Weights of a small transformer language model.
Size: width 256, 16.9M parameters.
Architecture: RMSNorm before each block, rotary positions.
Training: a variant of Adam for these matrices, 480M tokens.
MLP neurons of a small language model. Each row is named by its layer, matrix (gate and up: input weights) and neuron, and shows model dimensions 16-111. Each number is 128 + 24 x the weight over its row's rms, rounded and kept within 0 to 255. A neuron's up and down rows have the sign that makes its largest values positive.
A block is one neuron, or neurons of one layer that tend to fire together. Before each block is what it responds to, as a language model described it from the Wikipedia text at the highest values.

Responds to: Punctuation that joins parts inside a sentence: semicolons between clauses, hyphens in compounds, colons, and opening parentheses before glosses or acronyms.
L6.gate170 [121 104 126 125  91 151 102  99 129 138  98 117 144 120 122 154 130 149 128 138 146 126 129 151  95 116  93 181 195 125  67 147 128 115 138 127 106 138  86 122 155 152 147 145 139 144 113 104 159  84 146 124 141 124 149 144 111  89 150 171 138  99 102 106 144 168 117  99 128 114 109 110 165 143  98 142 146 106  92 113 128 143 165 132 145 143 104 126 136 131 158 117 115 152 116 137]
L6.up170 [129 138 113 135 136 184 154 138 124 129  98 145 161 125 130 126 155 123 123 143 133 122 122 117 115 121 127 176 112 136 151 126 139 119 156  93 106 112 170 108 119 145  74  92 103 126 102 124 145  81 119 143 164  97 139 119 117 124 117 128 147  95 167 132 129 130 106 126 132 156 157 106 112  98 124 124 159 159 124 121 167  91 117 112 134  81  67  87 166  99 156 161 113  85 122 112]
L6.gate218 [ 99 156 100 142 167 144 115 166 164 144  96 107 106 188 110 145 143 108  81 126 126 120 136 127 127  89 154 108 128 136  87 106 140 121 173 116  84 135 105 113  97 125 107 127 124  95 104 130 105 140 138 168 119  99  86 112 112 137 137 137 135 141 116 103 138 129 137 152 124 140 173 125 123 125 134 100 127 103 135 131 112 132 107 151  96 112 145 118 161  79 144 101 109 120 173 157]
L6.up218 [ 90 150 127 109 150 131 130 158 139 117  90 122  53 135 118 149 128  96  98 133 104 113 125 193 125  93 102 124 136 143 117 132 170 121 141 100  83  70 111 102 107 123 104 127 119 101 159 121 124  97 132 116 139 110  82 122 129 116 141 132 133  99 133 131 143  91 116  99 163 131 103 130 101  90 148  88 128 141 125 124 117 112 129 108 105  97 146 113 166 106 104 114 137 144 158 144]
L6.gate241 [117 123 170 154 129 160 138 149  84 160 122 167 178 127 130 107 117 118 101 130 143 106 135 110 172 145 112 118 135 123 116 157 114 136  91 115 174 145 101 140 130 141 123 135 121 124 137 147 113 147 151 137 174 114 160 111 108 107 109 160  89  83  87 107 161 128 168 107 147 143 131 127 143 134 158 148 134 106  98 144 180 148 131 154 107 141 100 126 107 120 157 150 104 146  73 115]
L6.up241 [122 123 165 134 152 117 121 116 112 102 141 171  82 120 141  95 153 106 132 114 113 161 126 122 133 144 106 104 130 162 105 146 110 134 125 106 116 130 135  96 124 137 101 122  87 121 146 149 133 115 131 152 128 118  92  86 134  51 132 155 140 134 170 136 125 132  98 103 166 125 132 135 127 115 126 142 110 131 122 143 197 127  78 123 150 114 125  86 154 120 148 129 109 101 134 111]
L6.gate291 [146  95 146 123  85 140 154 128 147 127 101 148  90 130 141  89 130 145 116 132 128 130 135 190 135 166  72 107 168 105 110 118 152 108  88 121 147 119 136 151  97 147 114 143 114  97 124 123 155 112 121 128 119 128 144 104 126  85 153 157 129 110 119 108 103 171 129 177 123 130 135 163 100 163 124 129 112 132  94 102  93 132  96 131 139 136  85 103 141 111 134 126 120 165 160  92]
L6.up291 [ 96 132 125  96 139 125 142 190 109 115 168 183 106 128 104 116 129 112 145 135 147 121 112 109 148 144 123  95 169  96 136 182 112 157 177 155  87 122 164 114 130 155 107 148 157 109 113 156 124  97 169 132 100 125 111 144 120 142 133 154 124 118 104 112 143 149 163 155 116 143 155 131 152 145 151 167 105 138 113 105 100 158  81 131 144 138 147 149 121  89 124 127  96 136 137 149]
L6.gate416 [ 56 141 146 117 160 142  94 135 116 140 152 140 135 167 104 127 124 100 116 115 139 171 120 158 148 108 164 100 170 134 143 146 125 123 135 124 128 108 136 125 106 147 116 126 136 118 158 120 141 162 148 129 103 114 106 125 121 101 119 146 150 151  94 127 136 129 130 138 104 131 110 132  98 132 115 148 128 153 128 130 152 118 155 101 113 117 121 123 109 103 135 141 118 134 161 139]
L6.up416 [171  68 150 141 125 138  95 113 146  92 113 136  94 158 119 136 104 112 138  98 147 153 130 158 149 105 138 124 126  94  65 117 131 112  98 115 125 127 135 140 122 115  99 139 138 109 123 150 138 116 127 100 163 131 113 136 114  93 137 144 149 127 178 150 124 143 135 117 133 132  92 147 124 125 142 127 116 141 119 122 137 103 121  65 103 145 148 103 151 127 166 113 167 118 147 119]
L6.gate483 [119  81 147 157 131 121 170 133 129  95 174 126 156 135 145 112 138 148 128 149 153 104 124 135 133 108 134 121 127 138 125 125 152 143 113 135 167 134 164 138 130 135 126  90 102 141 145 159 144 150 153 135 143 106 135 115 158 121 125 123 117 116 162 146 156 106 154 126  93 148 103 182  89 131 146 153 123 155 178 128 134 129 134 139 134 127 110 156 154  87 118 119 156 185 157 116]
L6.up483 [142 107 138 127  92 110 140 151 132 120 127  77 151 127 156  94 114 120 114 151 104 159 104 155 154 154 151  93  84 127 134 103 171 131 154 124 103 128 108 111 147 124  90 144 166 134 123 130 130 135 133 111 131  98 131 129 138  87 122 117 120 100 134 152 140  97 132 143 153 120 144 195 127 168 112 151 111 146 129 147 102 129 114 120 138 140 117 170 161  93 142 122 154 115 174 143]
L6.gate583 [ 91  94 141 123 127 157 111 146 119 137 119 121 111 167 113 132 142 141  97 115 119 123 117 150 169 165 139 116 172 126 123 116 127 140 132 106 132 120 117 150 158 133 100 142 137 135 117 154 167 145 174 104 121 121 115 138 162 117 153 130 122 148 114 105 123 171 101 121 132 141 126 155 109 153  96  74 118 124 121 102 142 128  92 161 117 179 136  93 113 148  99 107 156 156 141 137]
L6.up583 [115 147 132 111 111 115 117 123 101 121 120 137 114  94  98 135  98 138  97 156 159  98 111 172 108 134 106 130 155 110 129 114 135 133 110 151 119 142 120 128 147  92 122 115 137 132 115 102 184 169 124  80 148 103 101 129 134 119 167 150 133 149  98  87 142 140 151 149 104 110 123 153 124 123  98  74 121 144 136 156  92 134  91 130 101 131 119 122  95 108 142 116 131 174 118 155]
L6.gate681 [121  97 119 116 144 187  91 130 125  96 109 134 138 156 148 175 178 112 130 178 114 171 138 144 176 160 163 121 156 118 150 101 145 140 123 140 156 143 165 104 107 151  94 105 137 126 111 127 144 112 164 154 140 107 147 120 164  82 132 138 170 132 143 128 149 129  65 142 137 126 132 112 184 118 103 135 151 126  80 137 193 106 178 136 153 125 108 152 152 136 131 154 128 111 147 110]
L6.up681 [131 127 142 146 115 165 115 149 141 168 125 118 141 149 174 148 150  95 133  98  73 123 135 161 163  90 134 131 128 128 115 155 122  81  93 119 110  96 135 131 106 167 115 172  94  87 153 120 148 108 118 122 183 128 128 104 144 128 114 127 143 147  98  96 160 112 157 164 163 112 141 133  85 111 150 117 144 125 138 149 110 109 124  72  97 164 121 141 120 101 116 122 138 126 125 188]

Responds to: Leading digits of decimal values in results or statistics table cells, e.g. times 1:04.36, marks 19.62, swings +3.28; weaker on name pieces.
L4.gate125 [129  85 117 114 176 119 111  99 109 147 128 136  85 110  79 125 109  97 133 138  84 110 155 102 119 152  98 100 140 109 132 148 103 102  76 133 127 114 131 135 176 162  95 145 111 124 117 127 124  94 157 131 106 121 144 139 127 153 134 130 116 111 126  93 147  92  95 134 105 133 115 157  85 112 157 120 124 138  77 130 159  96  95 118  98  97 145 153 145 141 104 116 102 152 127 171]
L4.up125 [139 145  77 135 122 103 138 123 145 162 126 120  78 120 129 103 104 151 141 117 139 147  93 117 146 134 101  73 109  94 128 130 122 143 133 165  98 142 167 135 136 113 135 108 123 138 133 135  87 122 114 187 134 134 118 143 161  95 129 141 148 118 136 178 124 123 140 107 102 116 170 131 148 162 132 171 136 140  92  96  69  92 151  88 146 154 148 154 130 167 116 140 177 107 141 146]
L4.gate220 [129 135 165 140 125 141 115 110 118 132 136 101 154 104 137 126 120 106  96 129  88 111 124  96 124 143 127 119 139  94 155 106  94 117 186 109 125 159 168 178 104 122  96 134  68 132 132 126 137 125 112 177 110  84 146 114 124 158 105  86 103 125 136  87 156 136 120 143 120 117 153 106 140 172  96  88 163 153 140 149 167 138 111 138  81 127 117 149  99 203 120 111 131 106 132 183]
L4.up220 [140 171 146 100 122 144  94 142 132 167 119 134 110 139 128 146 116 102 136 147 116  98 145 111 130 138 173 123 105 135 157 137 135 127 158 134 158 147 162 156  74  74  71 126  98 143 118 147 151 111 115 167 119  82 130 146  91 167  88 149 109 160 127 126 108 126  91 154 111 159 118 117 150 127 129 119 143 137  90 137 121 123 133  92 131 145 137 113 122 126 121  54  76 148 149 166]
L4.gate316 [111 111 104 124 173  95  85  97  96 126 157 105 163 117 112 141 119 114 124 167 113 102 129 193 106 143 134 150 168 108 145  91  80 137 146  90 128 143 138 105 120 104 113 149 136 126 121 139 125  93 118 106 139 116 105 167 158 100 132  91 142 101  71 133 164 103 120 149 121 124  85 125 132 198 112 149 152 108 106 102  85 101 134 118 136 112 124 170 112 109 181 114 145 166 108 145]
L4.up316 [125 100 115 149 134  79  81 113 134 106 150 162 101 117 110 117 137  86 109 136 105 133 100 119 141 146 125 100 117 169  92 150 110 156 171 120  80 142 155 107 176  65 131 133 103 146 114 163 129 147 112 129 148 104  55 135 148 110 152 147 125 145 123 105 147 152 146 150 130 120 143 114 160 130 115 132 117 127 125 171 121 142 111 134 160 122 131 140 117 164 131 120 117 150 145 126]
L4.gate386 [117 126 162 117 129 125 134 136 156  89 130 109  88 173  83 120 110 137 142 131 105 161 141 131 166 131 171  95 148 123 124  89 143 107 153 119 128 112 113 120 155 125 138 156 164 115 103 115 107  80 113 145 125 146 107 140 132 122 133 123 174  85  75 173 114 117 102 151 111 152 144 125 182 137  92 162  86 162  93 119 110 100 108  91 146 115 119 132 125 134  90 146 139  95 117  95]
L4.up386 [123 162 107  81 121 141 147  74 134 130  95 128  85 137 141 135 137  79 117 130 113 113 127 125 141 119 176  83  95 139 133 123 117 103 114 148 127 161 132 138 148 188 118 149  81 128  91  95 109 124 137 172 130  73  93  91 171 111 106  97 122  98 140 115 140 121 110 107 152 142 145 153 108 161 115 120 120 119 113 145 133 127 110 105 144 105 143 202 137 138 154 105 138 115 128 138]
L4.gate436 [128 120 121 104  94 133 117  98 123 126 127 153 148 115  90 133 152 140  83 129 147 105 101 172 125 134 108  89 114 138 145 156 150 125 110 159 102 154 163 123 157 119 108 160  95 124 122 121 158 135 106 156 144 114 150 146 137 150 114 104  72 112  80 140 138  73 139 135  96 102 119 110 214 132 134 153 150 109 129  94 159  85 130 113 160 121 127 120 151 171 111 141 173 152 131 141]
L4.up436 [ 85 129 105 115 124 133  94 143 105 142  80 136 153  94 101 130 118 105 128 173 175 134  93 107 146 133  66  93 124  98 132 168  65 142  96 141 147 134 165  90 133 135 129 113 114 139 160 127 109 162  98 111 155 122 147 137 121 154 140 172  85 135 115 108 169 105 155 102 121 125 153 127 156 104 143 149  69 104 137 114 147  76 145 115 190 121 149 136 118 150 131 134 146 136 104 125]
L4.gate449 [114 110 117 132 184  91 124 152 103 139 135 128  91 125 182  87 142 121 143 180 108 127  99 140 149 108 127 123 115  69 144 114 119 114 153 136 133  85 103 101 139 150 103  97  85 108 151 132 171 122 106 135  65 120 147 124 139 138 102 106 138 140  78 151 159 154 106 114 148  98 127  98 142 170  84 125 137 128 158 140 132  99 122 136 155 113 129 163 170 139 121 114 133 124 156  96]
L4.up449 [132 174 113  71 123 114 113 140 125 126 106  87 129 168  79 111 127 136 122 126  88 121 107 145 138 119 110 121 167 110 150  89 163  76 140 121 158 130 161 148 122 169 122 141 147 121 100 117 154 111 124 133 116 129 157 167 164 102 140 179 131 149 110 133 117  89 138 143 113 100 142 128 146 128 111 119 114 144 111 135 140 131 115 123 180 127 126 193  98 104 124 138 152 103 142 146]
L4.gate643 [102 121 149  77 109 144  76 145 111 152 124 111 158 149 101 178 120 165 122 149 119 146 119 141 135 160 122  93 158 113 197 135 116 121 141 144 154 180  96 112 166 141 123 116  87 133  89 129 134 133 132 145 101 143 145 123 119 139 128 140  84  73 100 120 127 156 145 146 137  92 160 136 158 144 151 105 133 135 116 112 103 130 125 144 111 145 180  93  93 135 112 138 160 169 118 159]
L4.up643 [160 151 143 163 125 136 127 149 161 150 142 100 106 181 117 119 169 101 136  64 127 124 111  88 134 170 150 127 108 108 127 132 162 119 164 132 109 143 116 140 151 111 144 123 125 132 113 106 151  99 140 126 142 143 172 147 152 132 114  84 108 127 150 121 100 127 126 120  92 171 149 121 141 141 159 151 128 111 135  95 118 129 136 162 138 118 183 112 133 155  81  99 130 117 131 150]
L4.gate703 [ 96 100 134 118 162 172 132 124 128  88 113 121 114 162 125 173 118 103 153 119 136 158 142 114 136 157 133  78 131 164  94 109 114 132 129 109 148 115 121 170 119 120 131  98 111 124  94  99  98 119 104 173 129 113 153 164  99 132  92  64 106 105 140 158 159 148 118 155 144 126 132 153 165 160 139 122 199 120 142 123 166  99 122 133 126 135 155 123 118 142 116  59 127 121 108 170]
L4.up703 [ 86  98 135  95 146 104 143 118 160 140 148  80 117 136 112 141  98 130 111 123 100 149 178 133  86 169 123 120 158 155  98 120 134 139 157 131 135 130 149 105 124 132  91 122 150 121 108 157 130  91 157 146 148 133 103 139 149 147 130 159 137 130 130 138 117 137 142 156  80 125 120 123 158 179 113 140 129 157 113  85 173 130 126 122 145 166 134 140 107 118 134  94 133 161 127 128]

Responds to: Hyphens joining parts of compounds, codes and names (deep-sea, TAK-385, pop-rock, A-3), plus later pieces of multi-word names and table-cell boundaries.
L3.gate563 [138  87 134  92 121 147 146 133 140 133 162 179 126 148  95 134 140 163 140 130 158 129 170 146 152 113 122  60 164 138 101 119  94 128 127 117 170 101 105 112 108 129  86 118 140 135 117 130 147 182 133 119 118 148 107 108 108 127 152  99 154  90 110 133 143 161  96 106 133  99 124 150 123 140 139 127 136 170 140 111 139 117 155  80 108 117 114 103 100 107 145 119 160 128 111 117]
L3.up563 [101 126 115 131 146 120 120 120 150 143 131 144 145 134 128 108 113  96 137 116 130 139  96 114 170 103 120 137 102 140 124 154 104 111 108 128 150 142 134 122 137 121 160 133 152 145 109 129 150 153 130 119 134 136 114  87 120 105 129 151 148 151 142  97  95 126 122 160  97 123 157 170 121 123 150 179  71 110 110 108 159 133 138 154 123 133  96 121  73 115 123 155 112  78 118 115]

Responds to: Numbers and pipe separators in later columns of pipe-delimited stats tables (election votes, league standings, sports records), e.g. "| 15.84", "| 4 |".
L3.gate625 [ 84 100 140 135 148 131  91 131  95 124 163 178 111 124  90 131 123 121  87 134 118 141 127 128 130 101 159 113 117 131 118 143 125 122 162 150 137 106 115 122 140  80 129 143 117  82 149 135 171 116  94 105 181 131 140 106 148  68 133 133  73 109 148 133 182 133 127 111 136 118 107 121 144 138 130 134 172 121 137 121 150 137 165 127 119 164  98 143  80 147 111 116 142 167  84 117]
L3.up625 [134 144 116 124 100 149 119 151 154  86 162  99 127 110  92 173 126 118 124 131 109 120 125 110 147 145 139 113 153 152 146 133 113 188 136 138 146 111 114 159 173 174 133 137 127 161 128 144 100 113 161 137 118 127 111 127 143 125 150 115 132  80 135 119 124 132 143 156 134 152 122 129 133 135  98  70 178 146 126 128 155 135 103 160  83 135 122 144 110 110 159  93  73 126 119 149]

Responds to: The first number token of a quantity, age, year or count, usually after an article, preposition or table pipe, e.g. a 16-year-old, about 3 acres, a 12(19) treaty.
L6.gate164 [ 90 158 119 100  94 155 149 138 112 106 101 121 155 112 155 110 161 134  92 176  97 124 120 107 158 142  72 119 125 122 116 127 129 120 123 121 122 137 171 152 136 152 145 139  94 165 139  88 150 129  97 169 145 110 154 121 146 128 127 118 137 156 151 116 180 107  89 116 129 146 113 140 139 150 111  91 131 181 136 107 131 123 116 175 104 134 124 166 158 134 118  86 102 114 147 147]
L6.up164 [113 103 108  98 124 137 118 104 106 127 102 168 139 123 162 151 128 123 143 126 139 101 151 111 121 133  94  83  99 169  91  90 133 154  76 158 130 161 146 174 140 133 104 105  92 125 133 146 125 143 119 161 140 118 161 101 127 103 139 110 127 146 110  78 125  74 152 134 124 131 131 123 108 159 122 101 119 162 113 127 127 108 133 134 122 113 160 164 118 124 160  85 131 127 119 126]
L6.gate180 [129 117 163 111 141  95 111 133  94 124 121  85 108  90 169 130 157 121 110 108 107 111 144 144 172 144 147 126 127 138 166 115 116  97 171 124 175 135 120 144 131 201  64 143  63 122 143 123 143 140 118 104 125 106 170 161 135 143 145 175 125  87 142 110 139 111 117 139 112 110 119 119 117 153 139 103 123 113 108 119 119 115 135  99  92 129 141 147 109 148 148 124 154 132 142 112]
L6.up180 [105 151 153 153 104 142 138 112 126 137 111 127 162 129 156  95 110 178  88 149 158 136  59 152  76 120  86 130 174 134 133 137 112 143 151 111 128 149 120 121 155 155  90  92  98 134 131 112 133 126 108  95 142 114 155 140 131  84 100 129 101 123 122 131 128 110 105 134 154 124 193 108 147  73 150 143 130 137 140 112 121 111 113 134 103 147 125 122 110 140 117  59 107 164 126  84]
L6.gate335 [109 119  92 111 116 159 167 141 142 118 127 117 159 122 123 137 153 160 130 135 144 135 113 174 162 106 132 123 152 151 170  74 139 117 111 134 142 100 148 167 130 164  94  91 114 152  98  95 108 127 137 138 137  95 128 133 133 123  93 129 129  88  93 155 118  92 118  98 133 117 158 179  97 131 144  87 103 126 124  95 122 109 158 142 122 126 100 177 103 144 135 124 152 117 170 104]
L6.up335 [ 75 151 130 151 119 140 168 139 113 119 131 111  96 139 152 145 137  98 107 149 151 147  96 116 104 122 134 143  90 122 156 163 101 152  91 106 114 170 147 174 150 175 137  80 101 136 143 147 133 133  92 143 149 132  97 134 119 156 144 100 107 145  86  73 145 113 108 121 178 108 132 159 142  91 139 129 121 129 145 133 145  90 107 159 121 145 130 129 136  92 138 121 113 143 117 157]
L6.gate377 [107 132 126 151 125 157 163 126 121 135 110 134 115  84 129  81 150 147 120 200 107 117 141 152 125 157  93  79 129 141 125 113 103 101 139 130 161 145 142 131 173 183 107 126 101 134 123 121 136  87 107  86  88 115 129 124 136  96 143 140 140 132 151 115 129 115 126 120 198 125 115 134 139 175 129 150 127 160 130 139 155 120 137 184 136 160 117 162 127 143 127 138 132 151 129 113]
L6.up377 [155 139  87 129 105 135 151 137 109 129 109 110 144 102 126 117 147 117  80 138 117 118 149 122 135 126 120 134 128 111 123 171 116 159 159 123  94 139  76 149 132 114 178 131 104 163  95 138 147 123 107 146 100 127 116 152 128 141 131 111  82 144 172 116 164 123 142 110 185 150 154 152 131 144 124 143 144 107 117 127 116 139 108 109 183 150 151 124 122 132  88 131  95 137 116 140]
L6.gate520 [131 136 122  97 122 140 115 126 123  99 128 129 153 114 133 104 118 124 117 181 133 154  92 161 137 109 120 110 129 148  89 132 121 134  99 139 164 161 167 171 154 167 109  96  66 120 115 158 148 103 161 117 152 119 120 104 129  86 118 167 109 108 111  64 141  87 113  86 145  95 102 148 129 141 144 146 149 139 143 114 113 125  84 124 139  97 131 148 145 108 120 149 108 149 121 125]
L6.up520 [ 99 133 163 113 129 173 173 132 116 137 107  99 143  84 127 135 168 136 100 139 135 138 141 148 115 119 145 107 130 164 140 128 178 162 148 129 124 149 121 146 165 136  71 106  92 166 179 105  99 108 107 129  97 157 134 123 157 121  89 126 134 121  94 152 112 123 116 132 129  75 143 155 141 154  97 142 113 140 137 108  92  99 118 103 128 141 139 131 140 101 119 140 161 153 138 113]
L6.gate565 [ 99 127 156 113 110 100  90 133 125  83 104 130 153 122 118 131 147 127 109 167 103 175  93 123 140  94 137 101 134 139 148 118 159 121 132 132 149 109 125 115 145 101  94 151 141 123 107 140 108 120 155 174  92 119 126 112 184  89 123 152 162 121 133 114 118 119 116 161 149 107 136  81 119 122 149 157 122 106 119 154 144  99 128 173 137 152 116 155 142  94 110 141 117 121 108 149]
L6.up565 [ 90 136 133 114 116 149 121  72 132 112 113 116 114 138 133 161 134 146 100 140 135 113 117  94 146 132 131 129  97 114 105 118 182 153 134 114 120 132 122 172 134 121 111 103 126 136 124 144 146 103 126 158 124  95 104 144 142 108 103 158 102  99 123 153 150 103 106 118  76 135 120 130 130 133 155  75 105 120 130 129 133  86 116 173  80 151 142 136 142 111  99  99 108 112 154 135]
L6.gate603 [122 127  96 138 127 122 117 112 146 168 136 111 133  79 139  96 119 129 103 168  94 107 160 142 154 133 109 117 172 124 132 109 124 163 111 163 149 111 122 106 130 184 137 144 120 184 139 107 146  86 152 127 157 104 126 142 115 158 110 132 110 127  86 125 145 136 151 137 133  98  93 150 140 156 124 131 156 132 125 106 128  68 106 117 101 110 123  90 148 151 131 153 106 153  99 144]
L6.up603 [124 128 130 142 174 144 105 130 132 196 121 114 128 109 139 105 126 129  88 128  88 108 130  93 180 130 136 101 110 157  96 126  72 109 160 137 130 106 142 126 148 134 137 145  92 145 134 155 145 136 105 159 185  91 160 143 151 106 136 107 127 152 102 117 155  99 129 120 153  72 124 172 134 124  98 154 129 107 134 118 154 100 141 146 162  91 132 123 117 136  74 158 103 163 124 177]
L6.gate654 [132 121 105 118 134 134 157  91 116 135 126 144 157 119  99 124 141 170 134 122 109 129 141 135 144 119 118 167 110 144 119  74 159  83 139 134 103 141 159 179 124 144 125 144 108 154 147  84 196 158 120 139 163 174 162 129 134 104 121  81 150 136 111 102 167 113 113 116 144 112  74 148  96 115 118 103 124 166 153 104 103 122 107 145 132 133 168 119 115 125  93 130 164 123 156 163]
L6.up654 [143 127 130 144 139 141  81 140 135  99 105 128 107  93 145 157 109 121 114 130 115 116 143  89 132 139 139 111 148 153 150 132 142 142 172  99 158 111 110 133 124 109 102 153  91 110 114 168 161 141 133 127  98 131 104 149 131 137 142 114 143  93 152 109 140 149 114 102 126 129 124 100 163 113 159 136 157 117 102 127 124 121 162 150 132 110  61 201 148 119  50  63  91 108  89 121]

Responds to: Hyphens or joining words right after the first part of a compound modifier before a noun, such as single-headlight, broad-ranging, semi-permanent, one- and two-storey.
L4.gate0 [144 177  91 119 131  95 140 152 132 137 124 109 151 138 135 134 110 112 109 155 131  83 120 152 166 135  97  74 156 131 125 156  83 143 148 132  96 105 133 184 132 140 104 116 130 133 134 115 106 111 131 133 140 127 132  86 102 150 136 125 115 137 118 104 123 107 137 136 147 130 144 136 135 116 114 132 139 133 118 145 141 138  97  76 111 128 127  98 154  71 141 129 131 147 121 177]
L4.up0 [136 112 112 146 161  97 131 156 117 165 156 123 119 100 122 182 110  97 131 114 112 102 123 108 148 128 152 116 129  89  79 127  91 127 146 134 147 134 128 125 119 147 114 115 143 153 123 165 113 145 119 128 163 103 132 124 130 131 146 118 149  88 154  96 139 135 119 143 113  99 134 134 119 122 144 137 126 129 103 107 143 132 148 137 170 144  97 126 138 130 125 168 138 108 124 144]
L4.gate12 [141 110 128 153 119 125 144 145 128 153 135 119 115 144 166 147 144 149 114 128 142 109 102 134  96  89 149 160 136 135 136  99  87 133  82 108 146 103 146 151 108 124 100 109 110 187 155 160 139  93  94 167 132 158  85 113 135 123  95  81 139 111  96 120 125 144 122  82 162 110 123 133 112 151 113 115 129 177  88 150  88 141 154 163 124 121 122 123 153 102 150 104 134 123 145 154]
L4.up12 [139 122 111 131 129 174 126 192 151 169 141 135 128  99 132 125 119 142 137 145 127 200 154 109 125  98 149 107  96 121 137 105 116 149 183 141 104 154 134 127 131 110 134 140 164 152 117 137 102 133 125 145 158 118  92 146 133  82 147 107 147 142 152 133 137 121 119 156  94 114 101 127 131 135 167 100 167  82 145 129 133 105 137 137 106 144 126 143 109 115 135 146  92 127 103  99]
L4.gate33 [130 125 119 111 153 139 139  95 141 151 128 158 145 144 122 147 132 147  83 165 110 113 107 117 146 153  53 108 149  87 133 124  93 156 117 146 139 142 133 127 123 149 119 102 120 134 145 106 104 134 123 137 117 132 144 141 106 112 130 128 142 107 126 139 151 145 144  91 159 152  75 118 154 105  84 162 148 154 128 138 159 141 131 137  99  90  93 124  99 138 135  63 146 159 164 133]
L4.up33 [104 108 131 114 147 123 164 102 145 147 129  89 114 119 143 147 111 164  94 117 117 150 123 112 159 140 101 139 170 147 149 110 102 138 129 135 176 129 121 104  85 139 146 102 135 100 164 179  80 182 110  88 145 127 142 116 113 144 114 164 106 180 145 126  98 108 136 155 102 117 110 114 117 153 121 136 104 152 128 134 105 167 182 118 105 136 142 127 127  84 184 156 142 120 138 150]
L4.gate166 [129 106 109  73  97 128 104  79 139 156 110 115 100 107 131 103  97 139  95 124 131 146  92 150  85  91  78 159 133 110  64 136 118 142  80 117 118 134 130 121 125 162 123 119 110 141 147 145 101 142 125 106 149 110 113 143 111  89 168 129 101 156  66 124 139 104 149 125 143 152  93 140 140 123 104 125  98 103 143 140 119 126 151 138 145  97 125 122 162 132 136 158 137 154 160 159]
L4.up166 [124 119 136 109 140 131 170 107 167 129 125 135 127 103  98 120 150 137 130 116 150 141 123 125 117  66 119 127 120  80 127 115 130 163 109  95 137 105  94 112 180 105 109 155 116 154 177 132 140 133 146  88 126 128 142 153 134 128  94 158 117 119 105 144 128 119 147 125  92  91 124  81 127 122 126 151 129 128 106 111 127 184 133 115  90 102 149 152 133 149 120 123 131 149 136  93]
L4.gate324 [ 90  60 109 108 137 164 130 139 122 141 129 169 129 106  92 165 145 129 101 119 136 116 153 137 133 118 102 127 136 105  74 134 107 176 106 118 103 109 133 113 160 144 102 145 133 143  98 122 136  91 137 152 116 141 133 122 143 101 154 125 120 140 142 133 126 147 151  90 114 115 138 133 136 102 129 144 116  89  95 131 147 162 110 127 127 146 136 118 121 145 105 112 128 152 149 100]
L4.up324 [157 110 136  76 112 107 132 109 150 124 135 104 131 171 139 139 101 132 107 149 106 105 117 122 118 136 146 148 125 123 139 129 112 142 100  88 127 163 157 176 127 125 142 103 120  87 104 206 135 122 158 108 116 166 100 145 111 109 173 152  82 163  75 121 158 133 124  92 113 150 142 171 146 141  92 183 128 127  93 163 120 170 165 106 124 127 121  92 115 139 135 127 155 129 120 135]
L4.gate326 [ 95 123 108  74 105 153 186 131 141 118 140 111 127 116 124  99 132 178 112 121 129 177 115 149  94  88 127 128 129 107 109 108 132 146 129 128 111 111 125 130 121 124  80 140 138 129 152 157 129 130 133 130  72 107  97 114 141 140 133 193 115 145  64 108 159 133 125 105 145 121 100 111 127 131 105 126 137 127 131 112 141 125 163 144  83 128 127 119 163 105 144 103 124 177 154 100]
L4.up326 [155 131 145  94 109 144 120 121 116 129 178 119 144 163 133 120 119 186 114 148 178 122  86 121 130 146 131 127 156 101  75 118 148 113 107 159 122 112 137 148 112 142 165 105 120 149 139 145 156 166 116 129 110 154  98 117  96  80  97 161  97 145  95 177 143 164 137 115 136 176 121 158 144 135 131 140 117 123 126 118 117 132 137  92  83 149 124 104 147  88 121 147 155 107 148  81]
L4.gate416 [125 119 139  97 122 129 131 119 114 125 163 173 157  94 126  86 135 144 107 171  98 147 174 147 124 141  92 126 152 121  98 110 172 137 121 108 131 149 120 105 128 143 131 165 128 134 109 149 113 104 124 133 116 106 109 160 128 103 154 114 118 116 120  92 149 160 196 134 120 147 102 145 137  95 140  94 134 110 118 149 135 173 107 148 130 158 149 100 152 143 104  95  93 167 151 144]
L4.up416 [127 125  79  91 130  98 152 136 134 126 103  84 144 143 123 141 136 131  97 106 176 142 116 109 175 136 158 115 137 116 153 103 132 108 116 135  62 128 139 119 158 125 132 117  78 108 139 141 160 110 101 109 133 128 170 120 130  92 127 120 152 133 146 142 105 138 144 134 109 172 122 130 158 142 136 162 111  89 101 112 135 156 107 125 110 130 125 153 158 115 119 115 106 112 187 104]
L4.gate646 [126 133 103  88 197 179 111 149  93 158 162 150 105 133 139 163 153 143 124 135 117 126 153 152 181 121 152 116 183 137 117 111 107 166 133 124 151 120 127  88 151 135  72 125 140 166 132 113 168 160 125 147  96 104 123  64 130 113 101 152 109 105 136  95 119 151  95  83 120 104 154  92 131 124 148 158 123 125 111 129 144 112 127 144 148 106 119 116 136 110 125 155 107 136 154 123]
L4.up646 [123 105 137  81 152  88 164 141 125 113 127 169 117 107 157 109 100 162 116 118 118 141  81 146 104 120 143 121 154 131 107 136 120 128 141  89 122  60 111 116 148 131 109 114 142 156 161 117 129 183 132 129 146 154  95 107  92 108 152 157 141 142  82 135 137 129  97 106 104 141 132  93 124  89 130 117 117 147  82 142 109 115 132 129 117  86 126  93 122  91 150 102 154 162 146 128]